From a checkpoint of a small transformer trained on Wikipedia.
Size: 9 layers, vocabulary 8192.
Architecture: LayerNorm before each block, learned positions, no biases in attention or MLP, untied embeddings.
Training: a variant of Adam for these matrices, 901M tokens, 13743 steps.
MLP neurons of a small language model. Each row is named by its layer, matrix (up: input weights) and neuron, and shows model dimensions 256-511. Each number is 128 + 24 x the weight over its row's rms, rounded and kept within 0 to 255. Numbers have three digits each.
A block is one neuron, or neurons of one layer that tend to fire together. After each block is what it responds to, as a language model described it from the Wikipedia text at the highest values.

L2.up177:140113174110135071128118114127125113127124115113102153140157101129124106136127115116109122085114118128082096081136164148135116117189116132122159117120121157147106124112130134160124107138149123144111115137140144094144134128101114187133149152118110120196148121147142123139103115139148149157150130123119158138120044084172102171128125148136123118133108097114152113109132100078157131178134151176105151106154136101132139109113130109107109126152139083127140157132130145120091148169139111122102155173120125089094082142112146181074150162169130120102148114126144123095118154106079131140149071163152117124125165101139171130146097130126139075075106174143126100127119088130133133149122147128151134114134107135104116106132087136118123143128116117137151099127114140093109100135163153
L2.up656:142131161161086117128119160115104130126079133129094137100085107147069120144120124181080106126120141157142159152113076130175146108122137130138114136112130098126107059117141111172106136126139139133123143120143152128079146133146126107172122135098124161161142169110126142136149137187124107107119165131131115087110153101176145130119116130136101125127113090095124201138126169132121118131105118085127212123149109103106139146144123155117164161088133124138146119130128161183148119117123085156119138156169101080147103123149136148166165138180113180124159124137146085128146194103141166127171114110085156117134130148117084133124080081102126156113107132118099141114150104167131166109142131141166140147087148110136122118084121150076100118110112115098135098137139144165137187149147165
L2.up921:156169176098168154086099146133130133130094189127119136101163139085152103176149081093177142113146089098123127100092148152106111107134167153140075105120056123130147124128148140133107093110153075087145118171107173080112150143144117110146106138154147153091167105144106107156139126081137130119136109144074095144192131088106154126121116145098121103119145168095123130129096107136132096109139164160146115118141108123152146137114104135103130147123125114125150141101139139117125167151128127153108168099152112170127127169134121104148110079135132140121117128147163111114141129144128134111168130123109138101136157146132144131096154105122109119091094131102138124083085149109116068164149141119097112102118145104131165117122121086125139150123116128129169146123134159113169088126126132
L2.up1019:137172136119138125111127163137135113131135150060113169139181147083102111177130142111160176118128177120128100119097141173118115096122183142114081108136091106118117135101121131134129090070091111099135126131084166127147224148113104123135120138108130171115141105110088152120133145115143118124139142136107110153152138134158174129127130105101118131117102084142113145165099140095147123118117128164143135103066160152143141088113093126122085131159153134128137174142136133120125141123144166147132168138153087104083115128115139128126138138183147135130140104122132164139100142103145143118077090098127172127120156172121141154113101115097168130114128187106112163109117142117093112132134155140119145133116124148151144131148128080120169146112119121119157108114137164105105124133154128
L2.up1027:158153133106129098098116132135133114097147134071108133133154157103098121145131133152148148144133097104064116114092120165113106093150158142111125119142117137119127081118087143148101095164123146095153114148148139121093109132144146130135111169163087161135156093170103150134104104062128120088193105155136100145094076074164158163129145114102160133139126114097157135148105145126156129123184161131173140141121116139204155102129148104125123121123124034131146143122116155148100176136114090142104146148182115112118146157165138124139165127131104126086162135101147123092130120075127113132138143137113110132140166143085133128123125110136133062098156173080126120118094139101079122144168107152141096129128135131137163094122102160139092146121142105154143103148138139062114109118169136
L2.up1073:145109135121143119133150146108110084144148120062087126143109171111146104147138091112153123137141133089137148115106171136122124151148128149147123099078119148127116104111140099206112090141116100154125103137123135127100108142118122174115083128101094187128164107144124090156143125132140175137148088160143124110138118111136133123125127134166096118126126177167148097123151098102166124107085129133140153089133138123118119093148136077114079121093102108142145147144137132142091123130120124156097121151166135124164162142110137120160161100130108122144153108116172118131143130136082128120100096167148080110159163100142084122144071133112147097107127172109102134153073077102121124121144178109107101180149139119101127093124114089117146094124138100097124115153132147113145117131111145
L2.up1942:163170165126158124088155107112053147148119156115109111177162136070146117131130111097157147161132118143131111098139124160123143136155132139159135101152160132136122129123105105139139154146139110132139120145150149123116152143112123149165103150100127126141142077145138135147126122139161119138139113166136093133104144106129172132158122158115130128132124128085147093180125108115163104166110097135154135088175162135161114114107140095108114122106122095126137149137126123131148148152112134109125138130135112126120157147116146126142124092122119146145117124085163143098144158139084160121086096163129127169115126117101121132116069177136144088155103154107168118098130125096124137145114150131103104136178141126139108100108157167092157096125114104123117106164101150108128132131155156
L2.up2312:137081131113127101107121125131132131176134159070110145125179151138089111148139104119092165124125131101114101126103127143132126112190187142128123166129159110126120112148128129182131080146102103156134119122136139097118153146148132151136110144135141140148138098141128160147099139113108151128176131155152126151107118093139159125120157147121128124108127097148115119121092088114196130108126157184145126137099168121110108108106128099120117122176131090122143132122130131143121153200111128125122129152115070120140138131101155150163165159129130141131139135145143129108136133139102132105086137137102187093142132153124150145080129089070127117088164177133102121132129124164144130122140143144159130164136129138120092111126095110118127093114125114067152103133149124165138094131134162
L2.up2954:142172144123150112137147135128080141119111152119076119161115138073122126146134127102120123128155113106115111124105130143167129133142098130128102144145166166160092117125122112165136070128102130163159115139122140090083161110125106166163115147148126132121115119143158134117120130138115127150178070159140052118127129087126166130139143105145136148122105131149135131154151096110148093149117169136164156112166166141112109077080125089116103165112116120136132116110137124164148183149093122140090155097174138122150132132105117121183141111130113143129133106091139111092102148170098156128094079133136155116120144119127115112112112174104119083110126145116109101130122099098166149142157143153123084119157142117132121109111119168105132077134113130118123160159107147122159134122103132
L2.up3078:130136101114159134112131123094092084136116168109136145171180135112114131119142122087114128165135159120147078124093181141148106101159110157147090098103127107134121114082107112165118092109108121140117107163122186076120125107121103131144100144158105166113151120136127095151089116113101154117166101136161113149133150149137179093120114141119163126140123131158156154151121130069149121137099167124155159106132157159121168092133144116098127120143128105140131125158122120124124127131119079164127120112150136128164156126109154101130130107175106114147114086124176135152101114153128137136109130142120105132113118138118135114139115143120153065108137180127090134116102143111111118153125142134082127092141117132148184095096130094116149097102129112123132131190126128121130144128156123
L2.up3385:119121186130137116133117123133155118184137162101076144131160155139107065181124106169122137122131108122150116142133110107160162124096196137111138155118128141122128110152174127078117119103128077129088124146166162163119112135121106148141121189117149091088124120135114134135111165084132125126098108129133152135142118088106145117115133178112123081130152106088126145099087150147167105110145120120150130119112164110175182105116124067109162104183130131119142098087127124092143168160145074122128135168162140117155114151091158131177164139143121116154152148110117124144146131140131100131104103138097151099131127150151119131138110127120133116122133129122165139147121139138152107126151122145123126112135166158122098110155099153134130153108143126131126108134115122096116092126117142
L2.up3386:127118154137108087130138127097142140136101156128121145121114114111085116131122132183107134126133152153129125136101090119156124140094169146125100113128154106215098154125113077144114084126111143096146140109128129104117122115159136084207137105116112137153103165105090151142150137180172091118144125122160083075151142101180150138103154183116131140124121119114120135126127163131133100127094139104139168135111097109149148118122110148110111124076125114127141119123139144182128147116121139150129151129180132127143104127122099146121109136142115156156166130144129078143165190107174127110144133113116164119113170167136119096114109081154091148120084146104107131109136121191113181125154115124188170122104118123106142099112077146053095130113109111140134102133126154123160135168088154
L2.up3497:124116192123078095109149137099103131151105143136113131148127109145092102133130118182133101136134157153130128124097121113155129125098152157125085078106126125132070140138117077148110113140114150104154132119111139135107153128137130099181141111095106166121124138089100125134149136178154140117158120138133086103141169123169139142125136168177109141119116107120115158151118168131119132127109119094142133132154112110163142135126097142120121120119141099134153124110136145166174165114121118154127127138152140086107104132117140150149128150162117178159194133121112098129162196130170123100155090113100156130131179143129114127122098109143096137110094148079068129119132114184137155129175154122191143116104113129099123107119102139083096132114110108116139126150127157126139154155115118
L2.up3521:116164153119152126111151134084115147114112127110085143183137135091107115152151145105163142130172109151118151109135155131139122093141121150168143133115171120129119094097127128164101126088125118137131102138154143101116137144107113161136135128138128142121144107129156109122104124157119138177137144129151117086136166100131151169156133114137111129144114121100127164153126107117145098115103148145152124146149160090146141065094099129114115110165094112139125133137112115145125147157091121102128172107177152134136142133131172119161120091136109175132089131112131172112109107151085167138055105156123159113140131144075133125122083166111158081160108155101136088126096134075162121121140159123111125108188132080116127111092144126115132129123132128109157127164132130133160152094163127
L2.up4202:141109183128141097095133115123115146164141152041110151135175158142093104163137099119096141135135142114105128123101086161127124108158143134147129194082138143100121085117122113162117091133116117109108103139169161125109148113151131146163125134150102136138163101160092151170070124161171127147183078144114082119140111109141159130122129123133110110119126119127148119118078128098156122099109138122173116130107160091168162119133147100126122130176135097121145143116135165109077165163120130139120160154140112106196135141135137086169178159141112130124115137170144106118156123093081163125130107164120161118122161126115165132106119112109123125119133143155145125138112122146138146136190155137170109154137134121148149106124141110118134140122123112118148084112116159095138083118137110
L2.up4307:134104168115163103125128136162107157135127160143113168111193134137103103183144097112140176107133126112085097133122145149126138107164139137112136167090102110107130098124125106166134056143083076103105113165139175159084126117118109141143115128189136169106162123150100074122093145124120167115143106151142138150146114089153192150130128137128143132123145092132138130101133122148187162119140157168208110158145119091111131107120134119126144156153135103132152078123120141105122132140135133161123146114142130153129153109096137104171159125119154132132106128165140125106132110152103147134091114116109098102158130119110145123115110129143123098121128148150134080117100096110198114122142135134157109121063165126110148099138107147119134106103119124067161126127139142139127083126143159
Responds to: Year tokens in birth dates, mostly after "born" or inside parentheses (born 1954, Born: 13 October 1951); also "Years" in football career headers.

L6.up3260:131141137134219110123154085124136127124148158146104104128143126108150116105131100140136170126138089118141121079062148097153113127170098140133181096120161180110139130130134147116111121143123114118141101117134168119117167165136135158124127138120125155117116108141099093116144129123138130098151108106110094125113105079173173131127125165143122118149135101134093123129132123082131071123157165103137113128141141160087181116130108134094114127125103114140133082120148117096151119137071121153137116105136117124096113126121137079147125120146120115153130112122117122110137150100135172178077158129155111159096130168112100124168111135148150126157155121131143138107095134108122150116153142116162146155110135165094128107126130074135163105113159086122118127122142146118176111104112112
Responds to: Words and punctuation just after a university or degree mention in biographies (after, where, graduated, University of California); also separators in tables, lists and year spans.

L2.up104:139134132132145145114126119068125113140104131066146120116143095092134108182130120129176120160111100131114133119090165146116096127127139135142101109133097141171137112118132108090144164120129128135115135121112131134103175155130118080117183126144142123105148099183113165105102090123106138136109106147124123113125128137088140117124138120095133119102174140123089145117089120078132133134107165160128087136134135133126128111085120146110127109100152109132125130126130132126174155160096107131165143094182123165115098132104130128100135118152125144175122107190101124114115113155088151150141091092136100147093176125111149115159137151143169070095098098092082109109165153089180118120133129150123145087140125158148167097133159148072149133135137130163146129135141158103127158119119124
L2.up147:141141163131164150103157130092078142161146129096104133105129107085121082136150103154157147163129138124140117123124129160142124127140132151142146113116117135136115103141100124199103090132171093113157107158103134129184179151124154086118096146126109148114109140168102118140107168134096105104124129159102128127149097098128141130122133103126093127109132093101110146098111113096120092117087132131127144113127106139145124103119149117082097090129133124134128121112129142125064176144113099146108130151148116165112139131137139149120154097121130112096125117164159103141141127073152119133085134119148058140154133173146118124115129172120118082130151168145134165106083153107132123138134148103133115159154134138114173109146092110134135157120166108160128113135138143118160165109154153
L2.up305:130121204088133169060135143122148131115111125120154128118164147112144098140131119081202173158127129144153127088089137152137107118118123146130103094119082116123145091144131088143115156168128120140151114124111153123121162120138110121149090098130116149084119102089108173101142139094116037159117119128112105113127130105131135116118123181139107093119147094102107108115115148136097109123125115112129115145170112146163159148139111139097131167112111096163121120068125141116094138179135208189120147147131116141093118168105155147114148133146119123163144112117169118086122114142111153142098138135160127139132092172124128129141143085123129085130161127111096131107118104129107126105140138131121127136139150137161155104128140088133200139121164130138138138147121154119150164133129173
L2.up342:139154132079135111116149126112152121161142168089063152099151131124135122123137109138091177128145136133102153084078112149159104126118158150141097122104079132103099109126131079147117116141114131106125119130133152163117175151124145162110151134102128159107180086106097143142111175139141173133161145126151108147134167121156210113138132121147114118132147083125122143156104137131152109111128121122175148149139101106115145097066131106098179103117107102137133166124111160155113193121082114170119184146114140130162118156131149143146180127161111151166120143158153112119179129110107172137131137138111105108152160131135160149141134097086161065133144172081072141132065106148105120151147133130179113125096133134167111111142093123106138143116104101121119104104136149069145091125100105
L2.up368:163139151113113130054101147100120125092149117143141137169166102125124116141133119110109158125149113145183122099091126139164114079106127152138076124173142206123142114101161092142100151115118131104103109157132191081160132136138113112130108139155127166148142116152109139117072122153142073137109132148105090176109139112131146132132137135159150100104084118118126133131160083074134121136093111191127120121089125166160170103135134120076188130103131101129156129133118172121114152160111138138126136128126129140168158123146172133118133118193117085135113089162175112092141136141139135142143124131187144155135153124098153133194117134151141125120166150108131084153156098108107131145142132129130141120139091113145084112129120099093111171110145122149178132149153127156173134122180169
L2.up515:133145108112114145099130150113115118147148111115142091118186118098092097124148103129065127155141135113126073151121125120139130122150163154143132131118147143134105109158109149144100075119158135119089116146117174141156177123152138155149134133136117102091138126128096129134093091118115117116080139161144126151092135094131166113130132105131103133128101086166130156132112091059145072118124110096154145146112098134159168114120146107083099103122113102143146146157139117166086164160145139165118151173122126131154120116125144133127168103118112124123131125141151152150157137130136113123107115143125126144144175155103138146131112102104138098154131170136139166083117150155147128138154113128157130119114144142102108120139097110080134140101155123147127090148146167096119096116119107
L2.up1588:141138145102107142071165116096149166132149152112118137118151119123095097139136123108112141141155150136100095106092084108141129110137105146145109111117132159141124094138151118132106137095120114143157101122164149110108183119139121114155164131131122146145134106126120091147122165151112101141183114149145082140159118096131120133116127138099125116141131123101111125149131103035105047147138153159155131129136116132150145109104138104097118131141117105156123156084125144119075144152091114147087158154143135104143147156151144078106139157170123100135130167148163140124169128117107143148133123160115141141114169220133155145136127142083182120183119133120150108068135139143139132146171124120116111136158166102134118104157093105159115130129141093148144136159127143133140105124170158
L2.up1791:152155143117186148052131137134121119129129135072153108153138131105126115132135121123114170124141148097124128128121143133125102114142172132137110091135154162102105102138151108136110144128126148116122126144086166114137194124114139101126160174150147126101141150165115144085152140110120120130125123129153107125145142155129184106127150152152115113095138139117112157159148104090145141149116135130115132112118127175138113103101120086122152130094128127141133134164124124111098173169042120168110136141149134133127146151136139136157131123173119082137105119107158166131119107169121163132115170127125124102134137190105137104127110079143162123116176124117133131147139120146135142121148130115111111139150110139156127120153137127121145141114136101146141110148133134134169113125132127
L2.up1871:149154138122146162134180133102093107128082127130116147121151096094125094145129099101112152119130134097167142154121153120158116146144163145141053156130132149115111079108110098167135084113106146101125121130105141154129149146139127106155131159124109118119130153119066119131123121134139191124123116152179127141138159063078152160096148158145076095099118084184127180150123150096144080131087124118144177116134145114143141100118100087064127131074121151172145125139134119121126131142116150172145129183164102139141133161096107095200115123121130121139146100116130162141106151135102166122113117135080094173113100134138124132137119095093146103173108151137128158119088110104141126136128163121104109141131147131128175121108103140133143101118121133112189148157153128108101139135145136
L2.up2067:147149112124163171070137195161147193168146079072135112119193135142104139136147128130122145089137129112155140112099106179159100134135178149137107147142109106118122122146121125066122115105135148138144108137094117096166175144118140070127147114137139147088142114143120091087094138170085111100115124138141115148189136120148133143113139097113139104140113103058114135145097084096096145127137107159117119080099097150172167112145110111110138118177128121134130157117138105144123161154119142154145152133161107144154101164120133091119158126158130125165119152119170141139121124097131129114095062101107116112100134157128150115116130145093145109157159132090153193071110100080091113159105124115140152125122167128120121104130137092139121137116157122120148142158151144131156142137175136
L2.up2608:145145176105129143083097166124162169147148208078112104089169124123107103131141111134121123129132110119100087138091115168108125096144179142107115089106076135132122105153147104110132152118130104112112109140106130122167122133154134100158165167127141176068162090130099141159104126122142177136101118137093135146153119121114153113125116127085130153134141102118116139120120127096155114115165139167142101139133129123154134120096105122115114143126121128115147127086109134122156185173144140128109134157159118092088123176123162141181122097159130144217120134115176124121142121133140142147138129105121129145129122134152096136145131113135131090147141154096129140077115125115085107143144164124137116129140144206110106108134111111101122129121124142129160126121127139110134095120121119
L2.up2754:137134155144162180096164134140148123112068125103111132124133118113129106160135111082195125144138097089161123097119151133127106123177122135112145072113104099083142106075171119134127065131129118090159108140071166123157141134106136125097112136141134167112164090129128150113116130114134122139135120115108095132175153145101150161119113137119144086057129120113108147123110123102138113128126122172120138123124121143151158137130102117097174131145147140122151150126135095101129125201136141165120123142158114143085121169131127155130114122196133122113102134113144110100180136145132122148116136125170075132114107127110148142152125162093143098112130111121161104097067130116146133153155144131095140107136173132118119126126143115139119154119117075153165158152145152117167129108153125
L2.up3629:144126151153147152093142178145138152139142113133132098116181132128108101216128130121092150065135145137169125132123120151119138103152166132118134112138126111174140125183116047074106109138134122124136119115119183096103205130103136118138153111091094162119126118143111134147121137121107118118147116135173128172113142095155177142131128125137139132076150069104129123124119097119190095171093130137141122123087172149133118087149121083112071110150140120142136150116119090129129130157068110132147114110118139070102141129095118120141180130206111154132100117119082164115121119143100178122076084122162126160135145157108099117139108085119147140121157139125113138140100171138128102125128149130113144124141151181168106111133165138116163112115122088147145130136118141071125134130122192
L2.up4427:119112173124157140082134176087147165146155097077107145113174128141126052128141130195117128161147160112108109106127071143146095129131101133146131143112137157127120106154129138110111111168150125110119120112154165076113166144125160129173121147120112141100125136155104123127126137133114142131140133138140113117132091125167094132127142115134130112100081080133114113115161074086122108122174099144137109120103125134111172102105136099125167123161125096133133128108127138124103185193070124175132153135136090111109119126111146149105130149152109100114098141110153101105131129120156159146099100122114126120133179161110131111148096148120166113120137166130167143077124141138182139135127154122150169163172084131103119098160116107122142137120145094122117097159136178119143140121188187
L2.up4533:151162106066140107155123141136114149150146103072123114140145120133112132134141123114126149194141117123103091135091162156136106164129127136133122109097108108101144087118133106191100119075127112126105112143151149086123126113134111118134113140080135162143129120109137124136118147072129178136099096165117118128127091097111202143132134160149102109147118142134098125122124098112132075103144123169148125143136125155130149129129123139094151140164132135159127137134110128156135157143150148121089134169151100106080096125144128136147178131128110087173118110135131099102105120133158134132057126144158123143115190131132155147166118156130131043193120149073140107075121146133127133138124138117135104143134135120117149107147132183176144134118146121117122092150141163114127112124155151
L2.up4564:136150156135143131116119124089131113111122114100102118161133114128098119131173128111135137119173133097134161110121162137160087150129095173172126121146175124097153091048162123160045117123125092117131102142123156118124142157084105129139137123118107153151140104147144079130107113139125132149139123134131086092131144107098130136105122152131106121131142115123126142155134144105140120117104160145147129143128172127125134045108103128115109119121098123150142126117144137149142126149098116149135184135154135143125115138127184105166138100140094125134108135099148125136101109160082138141097105168122080098162118141116115131147110145092151110145139122110102097113084120085162124155160189096107128162166120110103151108122128133125164121134162112121164119149135125110138138073127135
Responds to: Field labels and values in bulleted infobox-style statistics, such as Goals scored, Venue, PDB, kg, Bantamweight, plus scattered mid-word pieces in prose.

L6.up940:112155155104153114114147150111076150136126151058111122140135105115149115145129078118119161116149102140090135155121113157163094080142143146122127132107134148138100134132112127108157110063109135129162164157144098155089166136154126145099166147095124150143122127124133091146101104141084131119123087136150166131116134125118151123121116103163127103113110134109142111144083137114129136147079170134150132139127145158083134090120175129139147137139080145127164085138131125127102145126139164163129188130114137091124144135121129135145138171157149147074157149156153120096125095137137145132133138152142093173179133104124094134170099146136086089140115119101132103147131106165142143134137123131146142129129159128134137092107124124152105138069152120106110140120112176156090133147128121
Responds to: Year tokens in parentheses, table cells, date ranges and after "born", such as (born 1942), 19|30–1997, 1970s.

L5.up174:088122113135156093128149147150135119130151164114093089138139176112091129122123113149139139200117134106154132126130156143117113167145166135124121131161151125103138109127155129167099100138114087160130130124078135112099167138127098166178123107140132128133169119084149135180062122143141129105119115166113099112143108101113109162107159142163130145097108107122137136111139108106133144106127158137157169141091117138114154140113154105131130089126154110134149123141133119127071153123130144118143124136154106066133106129155156130138173151123157126136118157040147155132100137152109173128132137138121135155106110152150160101137093109106144131170138096101165152076111118111106083147142093159162122175186091200105124104129146160114125149101138127130149095125115143108117111147077152
L5.up763:114131143081143125130107137098141140092152142099136103161108119104141115158094100135105156158102135082111159117121170114145090128098069128147111141131128113125093130092124142124181110119109149135115162125130150121157149163157132101122147107117118165148164103113160137122123091100163075132135143156132119152105143100127146174123138190120153120112148087125148091144074156110146107144120105120126129092099150165116151129115150156118104133096140125152149131121146145134101103140119126146109154096132126072109162125121111131145097142117157159117185154140141133106105149101122147156139141133137121138127108162137126156152107099129158135148091091114126127165108107143155141108105111159142136136134138110123151115091091153116135152106105158140123141161083102086080162147136148
L5.up1124:146080106140143139101112183122116114143129125092111170176152117155132131133139112112102140116133137109123103083104169164124086135125149138144132107152132138137087123099124085153100136143112128151119133161114148130152168151181114134118108122136099167138169078180107143142119157133113128103220106142143076113145101150151160134110134133126160137145164148187146132133128173163142142126133183121160111141130139129156161139093137096114106116148135119131133094095113143127103166149151097123082140175095127093119091119123136113120146111171149138154143150091189139114143156133084163164118111151137115117135089132141142143133078128102117121080119161115105121097150157132146106178125128107159102119150107108145134072127116129136108145116129107114165177129132134126155126122121170
L5.up2688:132170163152136119075149127118131151074144129156073158139181107146113113119136125128105121094126137142137138136135172163158107091141126132105122150117154098144163162092127080180123140114095087136116110128135123122154144132134120130120136110127141133113171114127109140167109093083144097064154148155141071144117132105174146116102109124122127125131117115097099147101161131142206141112108173161133153130123122100126173060086151084119095117135142119158171081112122163108130138124109080145116157154119149148121092155171151147164149123155119103146151143106149104148135182096131202147126168129107126132116161114107106119116117134069148106111159143099078116131130129124098143156168095126152146155138121139142128107141133131147132180162113107133173136118121117081124096156131177
Responds to: Year numbers that complete a full date, especially birth years after born day month; also table header cells and pipes in sports or stat tables.